{
  "num_hidden_layers": 16,
  "hidden_size": 320,
  "num_attention_heads": 10,
  "num_key_value_heads": 1,
  "head_dim": 32,
  "intermediate_size": 1280,
  "vocab_size": 8192,
  "hidden_act": "silu",
  "norm": "rmsnorm",
  "norm_place": "pre",
  "norm_eps": 1e-05,
  "positions": "learned+rope",
  "rope_theta": 10000.0,
  "rope_fraction": 1.0,
  "qk_norm": false,
  "attn_scale": 0.177,
  "bias": "none",
  "tie_word_embeddings": false,
  "parallel_block": false,
  "init": "normal",
  "init_std_qkv": 0.0334,
  "init_std_o": 0.0334,
  "init_std_up": 0.0334,
  "init_std_down": 0.0334,
  "optimizer": "muon_variant",
  "learning_rate": 0.0064,
  "weight_decay": 0.015,
  "lr_head": 0.00527,
  "max_grad_norm": 1.0,
  "warmup_steps": 200,
  "schedule": "wsd",
  "decay_fraction": 0.658,
  "decay_shape": "linear",
  "final_lr_fraction": 0.1,
  "batch_tokens": [32768, 65536, 131072],
  "max_seq_len": 256,
  "doc_mask": true,
  "train_tokens": 648600000,
  "max_steps": 10017,
  "dataset": "wikipedia_en"
}
MLP neurons of a small language model. Each row is named by its layer, matrix (up: input weights; down: output weights) and neuron, and shows model dimensions 32-287. Each number is 500 + 50 x the weight over its row's rms, rounded and kept within 0 to 999. Numbers have three digits each.
After each neuron's rows, "fires on" lists the tokens most often at its 100 highest values on Wikipedia text that the model never trained on; "fires in" lists the words (lower case) most often at its 100 highest values on Wikipedia text that the model never trained on. A number after a token or word is its count.

L12.up18:470524500523475477494502508522600548517500404482500523546494477559507401519494419471483519402592562513452419565463522468474560499486502499473563473455543447482523551441492541484518532409565501505419558538497487483399479460548475562508510516505425478524493507394577542414506582461476481496475483577547495565480594563451551541458470501584518567486518480484448538483447535553505466490494572464473512477455540425538424549376493440548572523490476580542412577563463466436554457357600542470416500532500525574471461498459552463519463548568450520487457522377503412519538570588536466406487530516538474451496563513499501450549483510337404486544575517548510421448477484553441436549496590490543520540582451547563487452505521521457442484498552571540525493534397528586519516380407495
L12.down18:415570489626447524574560502483461544607514449440533541477529532474582516526413480505505433504544525426594462471539433446524461580497470572499618478549547503560512503433459569397622481481398472507572478564440452450459474517600523498518549553504501446463505528525581520530417524430478450394476517537487488524478524529529464508466504511522451530538485455536537553474533460466458501501495492485515479516446497468517404443488480469502508536423576484551548527492560508504487513487502471371482563472470526477505464555392453413443545491498474489541440430617551464515496508531556457465507556426541607481557531492547511514519521637443570462460572564506531459475576562473461570515493595421525578547576520508510454451477509558545525504495522568543476491518529495557446582488518505
fires on: " a" 70, " La" 7, " la" 6
fires in: "a" 70, "la" 5

L7.up658:427569386462451595504393622468517481446479415490551451478456521608497475512475458481495495499480583525615506496505468581504487521539452477421542536520501515520482437518514588518471455543577539440534457508478521518506431508415554492445523475526425549436391514460522526423430542486471503523548413548470416464488423498504433578436507492354487448533424498536495492569585494489349519433501437540454541484523484443496601522489508394569356548453576505472531454503583404400505482437522506561535522540391459514498506461485501481573449574574487545544602498453562519458551484539466448510484473525470452455581476460503500464525608462511508455508492411540472558562526588503505510446489522525459514583544535491519475451471484463476448548395541619657499550498479527531520534543520459
L7.down658:444490475495459514502473548415433605471544493439390489603549463619481541522533493497471489494456463562483531489473494621528504513521475544453470563478514523495482443502479522490505519456487506506510468539558513492501430537417573502504525562488413516544516566524573489524430496476506583552596472559469469525398499536445609604560536515508495468530522468517443561558564478491535481369492508441385546478435578515438538581484481486534403594482554447457453415521510435477448578537487485506424410515439486452513531420547547497533539474513471448424520403413514467537561390477491442446427470434528433465493529509453511484542504434444526483420482426470565487604436530445510506563455517511511402489499550461548463516523521489420492545420467504626466451514507422514600439539552477
fires on: " of" 57, " for" 8, "out" 5, " the" 5, " a" 4, "s" 4
fires in: "of" 57, "for" 8, "without" 5, "the" 5

L13.up75:535567471541536424413498446533486643483467498499497492496528543510405481525484486533490552497545545474499518460595376465447479503501535459454645448515483458497486545409581560532496560427378500446428537530470468528493521576476463500521555534465579437460551454505541442480466482550464534446504481580490502577580510540490484395433585420490487483428538516495449512438577483515515467453398554419545503537485565431582509470513498500459542456577564533524447545507567520450563411462440537442452437589507436460495464540402594475535434416440550583531513482523524450438486453514622538513523523469474498457508625630508524498546528509527463512437463472403514488495533422570461543420421486473623488542494453402549488536441619475551510523607542529504499491506441533539525508484417562
L13.down75:426533436547414468539477549377531429442365428522530422464423470452535547497461594520585443552511480552634507451571455544553493571546535528496454474547601464560517472476513511557418550440413487505540504522423468505537521476438514484584480429534497536521423457454480494538559503553498383503566467503474452460452500505548452481533418480507542522497462547560355451526449611433532485519463501445425600558534473452604527473462478587537524462391554519540535455467508528463508560534426498486503431489600547531447412496463446433494532541503526431374474495541541485443413528537534462498550464483453556465517531514491454482599551543590569504561544471557503346617491495449453550594492474446466591545524535494407455484505470492553465529516537538563557524480499449454559461423480495
fires on: " a" 49, "A" 12, " l" 4, " t" 4, " A" 4
fires in: "a" 61, "libatrix" 4

L3.up1252:422502459528496459484507516480518448555436476527570501484503545546555418492533475631551483511471575485495489536567623502453415563485523561550514446590529537537489530504418460496481405595487516544508486442520553576461402511484516486569513503455468549560521462437473518554452404536559495505390468565511546516509564540567449513427526491551573491506538529469608455529518542475449527473532424587476438512483441400463511515529525474453554504504572502465453511502367506434494496468461632417457599493409399553600503441454449435448470505475500498482430481607510457519518548479510592605483555437453494461638542500486459505437536406493314484552529454467534440528456548442541505472445486496450505512461480489489437493508530502475375496423509576467417444533419469500524491548509576
L3.down1252:524414506502564505518562507513533521461423579531556517559529455467509579517482482459516535544497581450483514452460544486459536536477469413497443503485536380537497542475485444645463465500459553516465457437441491494490501587465542536459541549564428440480545486478478410534409455473599436490490436473548486584543393479521479387376503493623498503508475430586514613641541562429447539530509534399406490536504505450454423450473446517513486463563481488497473431554527482464516467565449505511554472515488446565493496546540415507505445429467553538503502531553478578540619540463512554587453483551560557441494521508479552521496465512534486470551516549511568535482468505518488434534450557558453469644505456420445541503506520429508530442599499478478627377518573546493456481436465449
fires on: " of" 24, " as" 23, " to" 17, " with" 12, "ho" 4
fires in: "of" 24, "as" 23, "to" 17, "with" 12

L3.up209:493463444600544508507528593561408604498513471509532549396573467525496533444578393490474559495567487471593438456461576572605505419547525508503472541507405485481547602432553509494475513548528490490576545514544584525519429474568442502520460451543365485482478431469515538491504420527440568502483552480477455477498573569512567498480568479504519438512498586477515487480618568455481487512447515527485582502477417556515503455448454519472506509465517393551524516438462498549486550480512544541488591452448504496465401597519547594514567539549516470500492511458417482551505476526529520521540546393528647490519558451485531524500471528477484540454556513480534596503524544466374430500612467543463559462512480567544505603527434475469566492477477492465578503490473553624623565439509504
L3.down209:467475471549459559495509568519484507456579491459503495442559497541501492564447428470484426473485564550564523629380660534445519518590490498496482548478529468414487536450632458451593493553473617528520565514581467490459523512549519583447475481504433442554517509474546596405469500559598542506465457450527498450453469543514477485415562490527462474513495528501558477605614491470431542531504443475563497507563494637514453538439488494512520529493534511551510471524513467551540605575482578568478500405462523442402454536495513503468496530568511405631411457499518608531487542464509468462464490419532523496538514478567467457476586476467502477509538441524470500542521461529598464468502567469542512458543482510595391506487500534499398512485445413555483536465549472528474519502480499
fires on: " as" 38, " of" 25, " Add" 8, "ric" 7
fires in: "as" 34, "of" 25, "additionally" 7, "district" 4

L13.up598:544520582508473580403507503476450508432507474606496529494471460491451540510440568562474478383546559461548469422430450508650568492575596504439523467575490539574548439478407519543489478585530548525545478550453477581487539507553521549569454591485473445457499408634529497434442513494473458525515491507490509581579519615494505486519529527570482585537520541473521432570461531574503555442486512579532476430572495424480521494470472522518507470518478520500510401563473513444491553478475508413468560500485485514508515486518485467512513444432448600541503594514500514489475561604485457442401484486618521422464450494511454478465584547478535426479510450498555577504418493543519493408452485585425515510589442472500521547443419495506611549563493436536589555513465526526585442547482465
L13.down598:436537506505555435509565483526428507524484557520611437452491492497443519469504538504540452462460592511545530516573466435421546430562474390547402505464576524489553592547472512497475451544467508380520599501509430526429490472511418493447520495488452574444481451557482429512516629517530551608415521467431523545526490454486575434561539469449451561533547456555452554518554528538453509579574517425455515535460492550472390446470428432538522514501529514616389512527532543481468506579592561594495479502492534525514500446534421508477514510520495543587579535477576484524507488577462489534581579495651494529526518558441538572479449380495495455439572462519475436481547495493460467436554469451527504445528481515532401466415454510552442507488614458501517397577538492500455550492482562
fires on: " in" 26, " to" 21, " at" 8, " of" 7, " on" 7, " during" 5
fires in: "in" 26, "to" 20, "at" 8, "on" 7, "of" 7, "during" 5

L7.up257:511474482520503570552492483437612566441427477493492465497487450475517407478530490444544545454437579416585540563579491460518497549487439536552463508487583443499502505447491477503430405394418559532570508479448430492480469472445368461515541421468478537597510432515592513482475511483514477447452453423553519555437408495454483465459421449599493434509498576482465456506446538503536507500480465472451480505469558465584546507484525525465488511478471522512507443490500445439611550474455600438388528551480507464646499443545435471578565489471579484464534446496475558577462465432486533496448562477534436465449556512512489600472542463479536508423443386497549509540447471527472443500517499472466464501576394526587448621480417669553505577543588441461511508476526577462526462620463394
L7.down257:511534410467488553499541409395454497511648508443489433561485553444558520443517550475462644436429531521529560517570509443519587486435455488523417611532518520521468583505478427514415500399502511512552452487513353457487561559440572460454427428495540500526510413446485524442520579466526533520479454500538471468451454546520450499435493495526567603495531483476559472429522558524438506529453486451553444576516545496506559496495561491458522547518510550524486470386566491526476483454451458493461483424555497487545538454550564467559533512549490524435465486547492604577489512560505482542553694498620445551610511498468475601479516517560537596417562395490505507532513535543513547490551487593450489510514531535507533541481521678496450556545516452549513511549538468502489463513532440
fires on: " of" 25, " to" 24, " during" 17, " in" 11, " on" 5, " for" 4
fires in: "of" 25, "to" 24, "during" 18, "in" 11, "on" 5, "for" 4

L12.up447:505564469491484466490516492473561543516402530513532491404543479467443428469509445412357441556483462422487537502415431338573484501517517461540429528464542553574436496455461478530461498496479472498587550505488478535455529489441531411520462547474495458453423457501516530436422512514446584456472560538467486474433477577558503443467533517584437547529602553506572493419497609570546484554505606557432522465464467430552509488581464534526504497458503541525452529519505456453481494487486508463518609578534426486594508521505454562501446499464593514513473497526513495521546559582615477473443599508499528410529447428554491548440424560518553509428426518534504556572482465546465385475500579515441499516470551477550466493508480549507441428584455535603546514457537497512600580460491480
L12.down447:580560458537563545450476506458421431448454456520537526355517480466500578530564463492545503427499571500462515461544522547459472480498462533518528496562536433526459548469445448466514503502414562630468484387470548501422438457514543525474493472481445541475518408503459531477470529532435487483364472466435535511459480540490468503493489477453445426542483555501449433512540514600483485395560492564595492548580465574448456495428442412520554569491482537530463437536499573483516501545532410520500506434563516567529393461461467553402513478487388440455553533492483542508441511598469458579447523557509503430500607539502513527444598577446427484506581604493399542535492524341406558553492542449518515546547513525506487578492503519530456449530475593537525517528459418424438499513560471
fires on: " at" 27, " At" 14, " of" 12, " to" 6, " in" 6, " on" 6
fires in: "at" 41, "of" 12, "on" 7, "to" 6, "in" 6, "during" 5

L6.up420:478484465457480441419480587496438555570411491562513538436505347532527420535558404583492495501565425435499538587617617519443476531534472537514488535428562533553514482449520453505519465437496543584511473519526520515471524518491563493504487428523487443476545489518477397495504544513510494489584563463533533449513537520455472436502427533426483520474515466430413389526453562544571474439452496531512441537533482458468503487567493519543489487507474436448538496518502531545523529529507448552543441466507494531485500529553442548470530582490556551396604488472440506447406538482599449405527563561502597422467517517493616507446548456544558550455414472431493479447579551479478515473519482456376486514551550498555487500475530453516493499541536550534478571490368571497533428414491616
L6.down420:457532501459487544462480535523490507471456551483503544510582534503540469543413513483561472510491580438559466534586462529475492416480494521508424602451523536504463529422503573530474555588529495528497498487513443499517444521433555453510514448459428443523496469414491463549561540385513578541536469463560491489487522503515494598569432561568522507380574519543448509558536608531499490473425556516592581476428471443466525500581457451376476510415495452509484527556448400541487414392471593466537464530594515534552439454497484510533501486523520473402519540508455586564466592463535514516511524499437478447421561463489532463512495526430584570469541501501455478505525559569565472512576544535509515558513525511480489531426618463492541609439448573496360439539497461462284518636463416
fires on: " the" 18, " of" 12, " given" 9, " where" 9, " what" 8, "at" 5
fires in: "the" 18, "what" 13, "of" 12, "given" 9, "where" 9

L7.up447:483445446525461604502508450442467558494519455513474573560469528493542466473470473529484523398548495481607464574599493480454470570452478544391523498453508465607438481628542483553446502359474422475421568487530529527428498485478465435521477490566534372482471450543511548488439434540542502427551477562443567513483544516534465538490519462427569486559422510412485491481499516464509529502403547508392553409376578498483490550445495456487550504534471444536389461457401485458510427485529605362459465439523469536466500545516482543493561563463473471485476528547500431440518561468510541431535475507505467474554516530527470484485469630469507435437545496533534455549486438515507467517472469480397516549526517573532454407462552579428474512520501504434480592480451443541612466432531544
L7.down447:459557407531516600509517500494506464512434436533427451518526592582499491568433465519509501533364578559552526437489474564469495583491458458453486511402488513488487453544544591494479504506540496492462516477497551468507500525528458496491438497595466511319468541458461487430484517552473536515531550471533519428454455514488494383463550541462527536561486540519527543540427449472446450458436588531464480414354607422563457483523545494508466476498510418588360420537559481448425475442523491463444531495539521475456415539514471414554421578527498533503490507533551527503499536467540527483529553518428460531523551558575534506507547537495518500490486473502548535553404437607515427531521371477576487544466510490486597477492475501529521396539549521428561502441418448540524458495517441
fires on: " A" 52, "A" 23, " a" 20, "a" 5
fires in: "a" 77, "aon" 7

L6.up716:429521420431589568574512513544489380502525569472419473508455414497449478553495470581564526537527579593599496533530471513394503474522452552559521539625452431514527545512430461509429509441486579571525455490467531508470562500455446518492390532544531478584447424498549533479465481511618484520490561538508443495507561550513518539417431485515517434468561441397455555498492556517391487627588549464508516533486479487499500481477479520494522478564547463496461461455574538472458500487445508474609478507557559507587525548493566516506546584396499503431529516565442495473524478573548553505511456572583493435484461465580472459482521482538453454483505437495479488502452481539450494484487506473519449628485549508532497571524502433445525532505462558488512513411488409534492460575516552
L6.down716:592515507590488497468510450497428537515462511486524524440541601539440429497522539378419472448506590496503494572467535520460511558449449480478494500500470483572494594470485504475393488395523459480463446438606461562489449495500508528483580537516505602497448549507521500490430483461591560473462497540492559521459420572489546511559439549440499432569437486572493493467521458474547496468463482553467486413553512450568452538509568418480585434537556513418409527563485393491573456650555468544501571555566422551569498442388359534530527492562499599511523493543493525538558415530382459477491495493488440515453462539450506610497534487420515484507573495431584509546514416514519466528477388470454499469502485533475481549393474478458485448492524472636539449417451469553509492515517448
fires on: " of" 27, " by" 11, " under" 10, " with" 6, " a" 5
fires in: "of" 30, "by" 11, "with" 6, "under" 5, "a" 5

L7.up533:472488471337471466540471395437586496460579488540422497445551462557393572523460472476495496540521481410524528479533472452607440514494484535496512492476524515391437496501491438492479445399458457419492554516584529620446444539413461508527477557454505494460495395516582530515450547480434550511601514555459546421432562438503512416570454458511513465518579549510497387514485502499494514548585563434590525513565437428538574494506466458474526500503456557546493536480488489471468519386471486554518473460441504515502581499475501475470453532524507494514613424495404443466421539567459511427474434577610485428532419484516431468490605499520421500503444452534484525538465490448539479425385536413460517470506526542515493423465482542511446495497485441576458501543465533459556480584482500
L7.down533:443524548520433550533578489519529498495585473518462485525542471490423599586399507516539472462538575529479537492524578434528423425464458403556562539548521470380329509431538341474436435485516478497475434492591418511556497513615539453435441429488540501435432324588453458522481560502418456483579483439413492545504454504529520508544430485500447497514548507535558465537545426527479411572496509539444525485481466453534398532501524540516532513497507549486394454499551461447450475486544612578556521474499549567560487530452514494438529509476479488526530521527574550518427555546442521486497470500619506540489496566580462458505482462426424503488522529419457497478367447595436592454517497544436575550532490547531480479488500480595458449518477518499456548461441488508578469493569586
fires on: " to" 49, " for" 19, " in" 9, " To" 8, " at" 5, " For" 5
fires in: "to" 54, "for" 23, "in" 11, "at" 7

L7.up1233:504506543503501513599486501517417497520513538534561516453494543476536494530567521465591518426557530454513370555581605442490450482522408452531473452466491456495515495389515468583523605430470604483447380489589473480503527499332463514511596484517596460541546436490471509474479482472476571508409513500453518591486477557574471616527429481521516455501480546522581562519497464523489497449447443564430465412481532515430542547540478501546563559465535396420518549563495440406482463524471500405445472507517484484511615573466544436421520543458564442521502511527527450490492519476436589437507426594394592503506489585484466431474525508546455587562471502485490489503393458419473455480481470481522434467470572506538455487544524516508466555508518560600511530504549469495465474519421543
L7.down1233:475479449679448521369509551557488556494466495502473483535470482419568549502522527535603538519543541485430527362430531488463473551465503472578466488552555545455486580447548425495583525534426503489483410399437436475481548622470530498340553439472494429470506601504415597448542517422588444540488477454543466477518575459484589496503471429547484450446409597536530525529489439513458489398562421477498535449529481502514434458441524448438539491535471496511516546487520525536486457496480496549474618480505415440502470547497536490498484401473480536514523504401429512546489510456476500535544521533479512614510557462447450511525464518551507493461538522568511530424542495502429546541552556471566470564437554443400588495504471587514517452538509436419545396519495517502450533529609532
fires on: " up" 17, " out" 11, " him" 11, " back" 10, " down" 8, " on" 6
fires in: "up" 17, "him" 11, "out" 10, "back" 10, "down" 8, "on" 6

L12.up488:417491518540475498516536424450451472456526369455383514541514570477553479515457467459437511458428548475556510484461482486453550567524496543449381581493568441546567514523510584520461511465481378517544491541480531532433502547501492497501424508451501500362502522475582524456439463493461537479482486510529468508541477567481531462433503479564522562529459455492428596493536586498442485535497529455542516396479556435488528467472540487442446536483495449635475483583525494495482538410405527443533501544559520562489535578482594423523522521551499570460413544466508443544512533431436480518546582522485488492404498574479519431536522497426436453555534479516513579529465366501499474508464487490581493515604544490557547435397501450507578494578459515645494536446399540550475444555450503
L12.down488:515509394539459472503539531560470529393561378500502420499481544485468483478517504457503481511560508524523482503513423437450437486485560557456438483447562497486457533519606537548450516509533481464557441550497494522533571585625500515513473531557559428411445457527477407458510462499505504496498553476511513429530447536446543396559579470526552576510519525484500452558503380483451380562472572509483402460400550397453416416506410519556448451429522470544453506522482419422475472390484438547473582543660469560562464550420496385516553579475463603504421481561512395549485550485453449539532520458493557555491493523494484438514436541505526520521536541522502485523419485506505588489549507526555589523511557482510482462474464565507582461564541556588463552432480477487545499473570419
fires on: " a" 98
fires in: "a" 94

L3.up882:429576538464549460491420539516467606455508551624473452433526478548571588455452411499587530504468610424448518487528453499537494476542609447480536520510472548548466527606488519572552598447487525513482472526477534490530393370457506514544449446460507469438549581485484511495483555491395592530446430468476455462575424564550453532495467531540585471588461541628540431541490539556465455505436502536431432472511462509565440509491476537560496458467516610461486473447538559469500494475504443542428505533488508557552455525487516454499473491534567487450502494529528493463544577481538494432418561452523617501572491410514442410526467547511449509532548480440470470507451477528501466539490400458522512551576466580453600447418485446534511543538560497501535509501472540538555491550552438
L3.down882:503611494441529423508527521491385531423485455560422567401581510466508557534510430493539621532451568403515501515598490489521520424537521467542466519485517476613466510481490524530470537458571498474587490511516524520446434470476445516542554438539587518484514542514426487497504526418578633519478497491498465532490498462419547505508431523565615535516442521595508467464565496470446485500577486492489562494529521581525556645491450482496582559409439492482529467460460508536527446470535502539475531559541465648492465535442548455554596473476475606503535548548439532508484549491436558453509585504480584448513484466511516492517598540548482469563500563526477529581456601580469452537523473469600579598497464520541525513472449484475481483457424556420483531499431487514552468494537481
fires on: " to" 55, " of" 15, " into" 9, " even" 4
fires in: "to" 54, "of" 15, "into" 9

L6.up287:453572409473592536509432525468452501466521433542534444522444517591516478484433406440573467513481495479413505435517560539523540499465553374481534544498455474466500550524465470522512516467487540402507496512432496595557576522468545493580554510454482520400469513513526596391528509463530404528577518535551438529478450458468405485482444536433532468563518427536506512512550492599516502513495490539424533435504488449519454521444539576499436461452521429419573476497500485434405430468476600455441533597478466530483371430381452467524493562547527608479473477518479482484463512521493437483528572525453532475514507520530588497501521527536510491369494478533555535645476495574441522463488454475429548536572586510564499431502485472515479508425450610585485593469479578459440375493533455
L6.down287:504604381501567537474590544494474564418530429481504495441551574523506441499501415520586496514465563600534465464494596566479386460523537535554567522483561507500474531513493561487549560469514423551563356488611487505569464478413502459539604452571497478532431466556491467538550404408455613601566443517514473518505433484434409580488507565453499398526503526482560493614459509509484447399489487513500541505493546529505454576505497445442383556358492478481506492456564377550517559449476542489425444537471470458414458442542506422557493536530478510498582500467533496568538431518509458492497573482484476522482519394508530542424561455482571546406425467561562588463490506463460414543470467441506500488513423513475519531557506537546541556480445549580494557619500514568571463572476422
fires on: " of" 34, " for" 12, " to" 9, "out" 5, " the" 5
fires in: "of" 34, "for" 12, "to" 9, "without" 5, "the" 5

L6.up495:509569504433500382490488565484489479568466519577552449544450388497470530483437525504649491544531449383471471454519542487544444462504506512459527547548603472452468456482449476494481408489452447573467481522528547505496464489498544459469566508481480571502547408434506396480494628525452555423478517476518504506610490482511504511375532563533512386534475491561450463473530471544483565549524541543515490491481500474464464491529533544503523538505525463505418491479368520494560538588450591494553400490452504482512425513528536412543569453495542430526453545496569562487457631448529501511578564627428457396585498554438486498430446522532546507595525531604430510504485496440530516477540580549433453577521477545422493580462535480556519496468597405522465478536466566437463467581405612
L6.down495:529525422576462473474502574518455438515528479498502480445622536561588496525518521509539487574535491472554522536388451456583459567556503544634576388461445462473506509419536534579438472527451433553518564458645517582564588519430587517503481548502509485547527531376522446534506396488517447507533436444598497497584483488521546404501499526555522514422557459477550495525459419519474482413437478533504553576494502499469511387505461476579466518447515482544487506566533503535473510494465403484529514496657567471470601383489480567615592548451478481540559423511548502418464483476507589491485521500508571454421477543494484544522507491507566492561518586510462512533604529535482528503472585429467490531552562489468564563575485396502451500499391486408472532559594468545485515581498513
fires on: " of" 57, " the" 6, " few" 5, " two" 5
fires in: "of" 57, "the" 6, "few" 5, "two" 5

L13.up1271:499582518573512563463465457527549589452598498447445419518441470458524463490516500497526473510493475488530433351470425468504470508493572507481471521484474543512480555549443360482547561524383468513481564542432518511522427458551422515536464537450458486510537508529610523497463521493456445531555582539518448469555469485496396486552573450577535496496536527438479441413453442523525533414451495399528572475474478479535455489521537484468587450518475473479374560619422515462592526525500466518466497494539496460475539527444605541423529558437496561493428513545496480398536586468502561383441546469470520402588547447527478452593465595460548508397515480499534520521546489517475421353544451509503436514504434455533509488530584500474609568481565502553481523516505535569521511419453497
L13.down1271:451497511621498532416486494499547502529687458549557510404484518469587569476543593473437499511469422539493552486450458529527483505517548575441443490530531467566491532460460442447551511425515555598516527524477511518512581556482586471527504456540497561515410561529482476458570474582554531471590497568536465475526505588441468441488411484435468558423483475463490534439572434360499540551463491503615529490484499459525440526533546513497545508532452513547457423536566520437411508453502488504457445636565552560458531582562507446626492579418470609554420502467507514520491474491491440396460545423509448535533525478546445526529519458449457624586456462524481514527462485452496504525491423559617453567534438475498490428614493434487508515487446580462478470455491509559461530405510560
fires on: " a" 56, "A" 12, " the" 12, " Du" 6
fires in: "a" 67, "the" 13

L7.up354:503511476493517531532503614520482530536452487536486504485477450532472457550558453515504456426478521477567568590554535457474477531525473463463450538473548523586475512377480422570469426471469485425605408439441528528582563440496499459537532599457475451559570531461516618488529448518497501451462612568568531494518471468613495505497476543527435462529484563463570431435546396517456508401540542533434417418595506480449466564554572453568542457535482527497525586439472493404539536440421565513480467514554443445582519564554521465535469489404502530413526497539505549482537516458412411419594491521555482537482496496445429454589418488588422465582446452404514490442473441532465533508484402518464456474526568497557504470457556531477484562413476480527608510591592463463518453450521521
L7.down354:524513457453494402489545524549479472538632541558490452522527501483575507507485520541625510434426542441515483507498545491501558429495632542501494484512584438521467575502479469455426419527482579590480512388531491503585482483454607446480466513427498423513489506536564505500455563430479455406577435382513492449546479615572456570510499481503441506404481458441492497515581447558417507488435477541493443407534564567524505495480567518492688490428525561547476522524502462410371520470505536579544551498586505500496402511535458489469477488444537537560443453536480501502525502592546569472573469485413567530514558586480476516532483399529568521499452489468489476498440489517453515592531512492501441531476571538434478460540521448455474436544515539444605493476522618521485543545533485
fires on: " out" 21, " back" 15, " down" 8, " away" 7, " up" 7, " over" 6
fires in: "out" 18, "back" 14, "away" 7, "up" 7, "down" 7

L7.up576:539475496476459470533502499495440535517507505533488549431546478576464552510413563552537476483589449598576482542558474498495531496510479446469510440493517464530406429531489520522475573448471538550547503450443448545454543440467531450378478463455503466515430480490441471477508486514504518455484535496516462494575509493487461484480487562405517438500359430497461506509544571603545534490450551605490532482572496461576453537442641535484410448512460495570510566450479408487470455458415517472495543466467422570503523453344409507567497443484548479481438531515485528489513475386549528495396624448486476440584445378521595477562549519465566458514526420552472518464546485540495515440444568441429531491547502480560434512527623518531500482483535505603544509514549527486546489439474608
L7.down576:581430589464433612502458447496381426528571496493495452444557496407503528401457533506604513365518432572453535492486539477590554550466479525495532516570512536462483489491474617477550571491489533596557441635528456465535524591413491432530466518462564513475426475506464515439519503480495573458595464464512513537536464450536391520508470555520476430432498479622462561526493577581412492503406412499479446528418528502591458477437551542516498416516443476500511542601546484462490498502493533493475533509595485545547512452480447481566492455481536556535482548497474501509444479550496463480555568449539427442591502456480457531652551452481373549457524439463432579530517461583530580590500444509606472497484468422551556481525533467515469441590553468418556506496561495578433527487524451
fires on: " on" 58, " of" 11, "On" 9, " the" 5, " along" 4
fires in: "on" 66, "of" 11, "the" 5, "along" 4

L12.up23:445522494577436428493426502486461508485565508601505566497477484604475508463404493646496559546418532381577404564569498508453458503508558490463490533503459384508475476454586474538397518548543426468535524477517531522408482594463517440538522530541500449508446426458501510512524499493494593475528457530488444495596492496497540518429592475554604514478578570447551460518500553563477510546467477462560610512543535494482533500474480508495542416524520553508419496459530522495486571511519505375483498471465516538563424551534447476367563475481542525480481502517550451448533535614507441528489482445508416350411488484544513440586530529487494450466515385508481466503513485393511527526400518478501554465457496446558552551464511532413474562530411459494481571550440566504450567501454495
L12.down23:551604463663493533549553497543441541497553473422528465443562501544423479534430474461516486491459483569564591471518444465471517494488399463496478489507437573511393583532480367577577536470541555482487500505475436484519414495494461473458409423409527510451443537505497534552552500513509517515573513468469494506575503543495442485548422537458517484474521443506516483496436498516382418497574517522481453516589430442502496437425553497541450427540594430511535507517431420453475429492497477532551398460500497418414580520493500425608466445530526524561564523552452561468448489490638538455511572508585521601497526490577551558437459448443512485455528482515490503484462490506516487494451469534557581472524503503462426487566500478545521412490566519440432477632463480328562431475528503
fires on: " with" 23, " of" 20, " on" 12, " by" 11, " in" 9, " to" 8
fires in: "with" 24, "of" 20, "on" 12, "by" 11, "in" 9, "to" 8

L7.up548:510522511586497481563470492414531570490465477530357518505498589411441520479499501493550513491511514454523416510539433499437472494515543547471537470439506477402534510440490403444519443451508424486500536439509507570447568441429429468521529460518538499446476502471563439473465421544481508530517574613503557536507517559446507470476548497495498538553478527456585506547426540452562460443507539450567571483491589495489422576452521440492516550640537439473504509451497564470553430404487512567440467580540560481472504450548469476602455544477528507496420524422362478577552559500566526527566477434363541436551469569509567525517531526478352605484584525488474425499528482540484491562537508477518582473532508502546572475417495515510518452544552595585442432520425495519581494428527505
L7.down548:522555498654442494532541526500519552570364430569443435503470469497552488464432555442529496492527496472578508494552425447450429451491535495450558390476589451414405501450547457417480528453507502497477508424469527434427563522497421468493484467535520503398480500546530464507395507502492502489499607487512475479503484570534499524481525439577478565585531512514522457538451484465492368456451480518474525530404493466528369453500479446478569529585498475544492542548479492442479521435500570523517441582520497602415461541523504465626528510494446605516440500490515491543488525543548532582466415397356491503521438561489510516488473545420470561556586530567465453538545437499485447532584444567536626572517550452492505444434463555508600498502538442511498414471452475491463520463585488
fires on: " a" 97
fires in: "a" 96

L7.up73:530459485505539511434468487408490379459462572427430404418470506438468455537543521520558530510466528535501501585443523518447587483583583472584508548580489548531498526473393428498472470471485461444517486526429466551460418450564564454501510575542495565589543436492445538484414506438489470557445513498482488522471526600473577587583513451540522414437493450499600452489537506463512562574500552486446490490501441503570474528480545503566406577528446565545483547521526500522567472533448518546433475467526528530485572554414524480521523605533475508558539535546452416512509473533502453553485422478572508420518515557496440530624541467454582496516577506620558441517465515512624451575501467480451533538519423452422500536509508498489523440516495509511475580507477464476525522496476523
L7.down73:499473425479456497388480500480426507512553510497520555482446552459478524441526425432475528432410560504513457447410525512443497587504531465478533518518589524505509468450450398512542530436483522445490564546424446450481450473534430508457470479605490534483445568446444550502561522532495471494529496529494475485503501542535567579539497566575548456537527561479494468501502572577496512582464510541428515525440488464534407642518546500514395574544564396481541539493538431604478482487562563499475495513488533603542471504531499497429525538447522442464579444432464555453504549484438427473456454518481483463488470589550435569431452517343538572507555510450417538445550526426532478533431450498519518447518507513473612596525442452480493555464497401486445540520609544408545544431558555
fires on: " 3" 15, " 1" 14, " 6" 13, " 4" 11, " 2" 9, " 5" 7
fires in: "3" 15, "1" 15, "6" 14, "4" 13, "2" 10, "5" 8